Weights of a small transformer language model.
Architecture: LayerNorm before each block, rotary positions.
Training: a variant of Muon for these matrices, 466M tokens, 14228 steps.
MLP neurons of a small language model. Each row is named by its layer, matrix (up: input weights) and neuron, and shows model dimensions 160-319. Each number is 128 + 32 x the weight over its row's rms, rounded and kept within 0 to 255. Numbers have three digits each.
A block is one neuron, or neurons of one layer that tend to fire together. After each block is what it responds to, as a language model described it from the Wikipedia text at the highest values.

L4.up140:114148144172112142166109108096128131133119129162110123082226140119173214163084171160107071140158110101091153059114142161144106083148107112157125174175116140137167148192146143113092135149126106157142114144148093126121192100108150139166123128166156123123136138101188123128118155132141132082137109140130122122093143107120121065138103120114092111131114099142163164129121110086193130172139151098112148149157120132094101215121104122068114150106101109128148087114108106117110105095139094
L4.up385:111208093140063144160074141111093192149114141117132086091167125133102124074077136100084078179143141136095111145127116120106099118152126126193138141132108143193141085152108134139155127060179058079143149106105103092101140192116136128189103185083175193105137174122150096056158107121098094127112116176141175089106080085150152056115145174136093142135087144169141058123111163162162148087130125102080102126130128108107127152106115107167152098138157081135178148131115139130112116122126090
L4.up487:097174134076025156139103176154157129156114150100107125128187070106146160095086181064113116155134151101151107107119119124141131082079116067102091118111161160155102160134152133140120082154151145099180104112190113130087198136076086101114139136110166156152126113153115119159149142160108120139133114125157141088184119191090124137143111112185106137159093153209142105170076118137133072150087086146109147112115126153126112137065100146077135065113168159153175197164077214120109109069118118
L4.up535:104169151046064119141080113138132115165100059147116132135046112110164170150183175095149130123108123129079128167126122128200082178188106132160144146145172078117106092116095129143094195170171114158141108167117148125133124125123126128073178139113168122155166140137176144108125092119077108088127127061146144072111146058200142116127179163114137151137130154166120109161135174103125098120170109069095129100191101091110157161109121123145113114099141129166158182201089154131142119138098187
L4.up792:091138104125143085146134108139152174123125165113121120147099195110157117106098131105119096062140104161105107136122189145165166135112128131120161152147111159184116098115191093172137058182106083119168106120112137166089123145102130143052179099145121103138114110115122162172134093096110135146147162112154163109128137093187093129130127098164158185084067133176176156128093143090121057104142171111074127189132111115118096164131154068076118127108178154140153151126168154139139180142143109
L4.up795:140156116169142128155133157055165095126129147138096147088090100161069133143140153130163086169140162170063141159096114138159141141136116113143138159170134140115174105096121117109095169088144072088191120065173173163107124121160129192155109117140105102160172148138095223093062091154092084113144089184162127103123171051120075063181102160117037129140092125176135120138109113106159175154134087108081099085156206142111096158094147176114038133168153147058155091112132106139193106134162156
L4.up1056:107200181132121138126145110081077095092129085175186124121163124091172154104099087150167103171187138144164138145130140151090154133158126058156055154143120156121115154198104160128089125178109067077162115135116135084133148130177156137155134149081157095110163122115183177096155124107064092097136115107176094173131148106153115122134087138096072148146106114205104152115152120108154102106148161122130103128108054138124155194115074126129085135101121091100138134156130109191140070073146147
L4.up1068:146176159111115110192121102082164092067159113138105115126176166127127170091136110097132118144108103131102095161148109132169146091126135061137150146095135195157117132109135190148091172161110032125079135138194156132113189158108148136161153150161203081145136150112131162088162183116122176182139112093122095152133098080175123110167144073140082168133128070181128095169141128150139070119127143132089161166119137100126117094074130180114089201128096157179116165163126106079078067137162130
Responds to: Prepositions that complete cause or sequence links before a following outcome, such as led to, resulted in, due to, a result of, after.

L6.up401:112112145121100090140119085160160081136152108037166192189167132094106122159149108169135085109116144125198173192066081121157149098143128085140086117072166152083128123137140131089132155163170178125104208107121145100111122143068125054134167107176088102172138113134173173098144146062096130175144112140118158105116133118136144126123201084160163121143118190045141158120172141131145097160115149153129138099104129094145142138104164134188116118090161110081146157118130116140102134109141141
L6.up931:159119219104177074156105178106158080091202111098120169133107156116099158233105096169117143164127091064163123185122152112081148096080102064148119131125104095156166099190119145089076125161122139093113215088055116125110101139127117185138216102159106103120186109129076115141149138108100122222075087121152083158131150130193130144126062065170125118175153157103127116110134143150122108122144162127081146141155115084183116093109123145134116098103171131108135100150126138141150134127107126
Responds to: The first = of a wiki-markup section heading, right after a blank line, as in ==History==, ===Tournament; sometimes a sentence-final period before a line break.

L3.up8:090135095104108155117136087104157107083152079143118155129139159112080159102141094205169117149116104133128185137109060183128121097105122155113143168172116180091145114124152132090107135164118106144158101061144143061115159188144128154127134120139139107155129138164071091126127119142116161090071155157113116123109133146119187137095119090167148114171127194122159118174142117094125134181166214137064094065092104070113143111132155140167123189123137136100125156129117204085139095050113128
L3.up114:143095146102104119160095167058128118120194083138122194076115141090153142141165089070131148172117131120134184042141119117134125131135128194128096114116115124077149145132089153116137117100076130085102112090142183101170117132138085103065166142097151128175120192146121113129153062069129146117154104169086112078097128121095183072136134080155132139117095140091130158156166123142172133116052189085098117109176055145151079205109180071126135117136154097120120119177131147109114152142180130
L3.up789:145135161099067174099115101097211152141238139133099142098173156155121101165113104123168092098155076135113108149171120098119079123142141057119127148208111127101188126144115086125170098125155079158076076121115119104167114098165131136152132165155095152162154133157091103116110086124089112139098103156124153089077127038111148115103198132132178118116145162147119085128154167092131144108051106109102147089159140138085127095090217163159141123149089170105149100106141134133078149122173129
L3.up1050:125206146077100118120074175100095131077156118145167094115116127103087131115163137151169138162117097104111145093113135158117086121110161139193129129165094109088177144100121182119156157125123124085076112125117135163147165099127124135169183102148151165088107158103175167188102148115124108126154111084140084182063125096127143065139067134170094147077172159098087138126112130173077113152168143114084183142164140132086184066144149119140152125154087102090120151120074136154128101118135143
Responds to: The first = of a Wikipedia section heading after a blank line, e.g. ==Career==, ==Early life==, ===Reception===; weakly some words like of, the.

L3.up80:104151136121098096161177122131067091061158063116102124214119115082119123152105076098091125139199132149050108136094096116134117066186103167180147168085140221137160128135122143129111093068172100142125150126107083144157180048165123176174136103125128104130124162113140126133175087151090092152128095124138084076156101113143143082142137107122149123108151128086172105121131070064116107096129124129135141148110120143156138195073122110103073141114144084117146101158109139102101130128122146
L3.up267:094060156124153152079097198097135095130091110106176212092089142056151077108094119090190139127141177182156187153122173100121120110133138115097128113136105111103150160083142141079084130165148091154189110114112118172161127063146118123153094104046101113179162152136151107133174111182077130183093159131087089104146145101101120119144132115102124104135112193136121157116142108075134116164138074106209114123165194174066105157091118132091091114122147091132081117174143113077120128126121109
L3.up432:115137076132187100130176129114118046145122094170135119114148140116206100083088117133102118122121120130126113144066194133145148078161158121112117160168146158163126126150162150191088170105105132112138145119118072152066196113202131145136134139110104189177139196144170140138169141124082099150127109122126115108151197115118126141111140083107124085146157166072172080129095086107128130155165094127114099126111094141106107172138150102116148118117124072124088136084079142124159098136125128
L3.up657:136132076132173139148183180162137075098108077108099156134144166124109122133130128142152134121154121150129143187120121149175135107176164088119131174125094144075202080158147169110113131136160095049125096141108150081158157180149127135198204114151119119122114137116142160054099087184052075115139150105180132111147142099161096145110040153084156101111150125139160120103078040131142086066131133113119135124158153120129149101147067148117141144079147131141107095106113103145100159162155063
Responds to: Final pieces that finish hedging or degree words, such as -ly in reportedly, customarily, necessarily, quite, relatively, and 't in didn't, plus function words.

L4.up310:069124098141124147128069198125138081080160167123112134126169155177143167133133171200152060118149111059173146092161144139101121095156082092173141158132106127130137128167105166095109149108114151107121155169083132057137137106148121163141140143059083170145130118151094156110102135113109102063112146146146184119135129138140167121148088140080091127077057239111121142166100105119192134176084165108126146131128069163112127129123133162148113106178126129091140103105193120133221137110161125
L4.up368:139104126147104141111060134041151097128194149055124181072141168137128139128158147154139162152115097152168171129114101096172155135094115119122143097110180146108119132144122084160094135130168167103156195136099164090132143130101143057100149134132069126147104147122118153144119145099105175137165051146110103138112158105103164107150159153162126147088127167144177144140191174175157110104078135080114099076081112118161081171075162185167119112157164084121153129114102123130117153181175145
L4.up426:139117100137075166084122099120093115140118150125089160141097111074122128109110125122100103191166093107155150188122178144158133111116086105134084152166155123126076170108151145119074141124073126125142165101126063120108164160126110085146183197139121145136095154101111119162116121143185140118110115141174216076151138137199141137125041129148172152112156193081119092067143092115089038142172155139070161123111145109131160118165180117177155094075081137106113110131122106181114108153152138
L4.up810:179160129143125133085154137064131154162095094046154154150103131132177163097080134128153086126115089069147154153101161087087138082114110170150099166117160137109123133121141105131098150111107065081110088097098197152068169117127115091122112167122133101076160191099167148146152151129059160121158067131154180114092162120159151157143124115136133140110152155161137131127109089119114148131117080175100117107086105125158138181066080093144141129089138110076206096204154174167115159106163090
L4.up1010:116126154143083206148147174141140120079183129069101105145063117080152097183088133109050153098186133161146135097110073106147157129130114130076168175095166145096105130165131087184126176098110153128090124136091216043137113148134125129117170097140106112139098106147127184114119127140095165136078162091113154159138145126089141126138154141097087084127122137168198129205176118142103120099142151100146080107112112134097064221106112138131135174076130093112175126140144151085144144192094141
L4.up1155:106135126200111113113083128068163110127164124059160161092127145165074107147122187102111135144106142130185086148114109090107154109131113156146113088090169105102128072122132125104174115196116125100128127123146182121120156186136135137117224138086080138154117163163105115141132108145070185154141127177117213117140108116112129091131185093152088116115176155155125139174137209126168157112098150047073080086163098122118089100069149148160152105130162104133157127133156097190146104113180101
L4.up1243:152108092144098175070105149105142151197175133142118138131049076173154121178117121080120073167150103082102144149142115091150121177076089109137124075108131152114127103134081158103099126124119152152121142165085125134185087081162174103071150170122026176168065148077090106157128127155119143166078113156139167146065151162104161098176188148127104121099128151172108145159112080155154156092108105134120123088063102139191138174139140139158078119124126099129108176130087096087144196152118084
L4.up1256:174117130145104135122075147090134120140194139039116169079128171133151133109144129145154142132077094162124108121107098093181153151079121103133117104107180178124172130151134073145111127141124161125134181133110146123118097136149195089119202124120082127125085163108150137129115101096099146179182084145110124129169161133104135063100144106102137168148180171115201125145173172135156144113086155083075109055118118100141084155077133165171102073125142109109185135118144157103129157185167171
Responds to: The first = of a wiki-markup section heading at the start of a line after a blank line, as in == History == and == Route ==, occasionally a table | or list mark.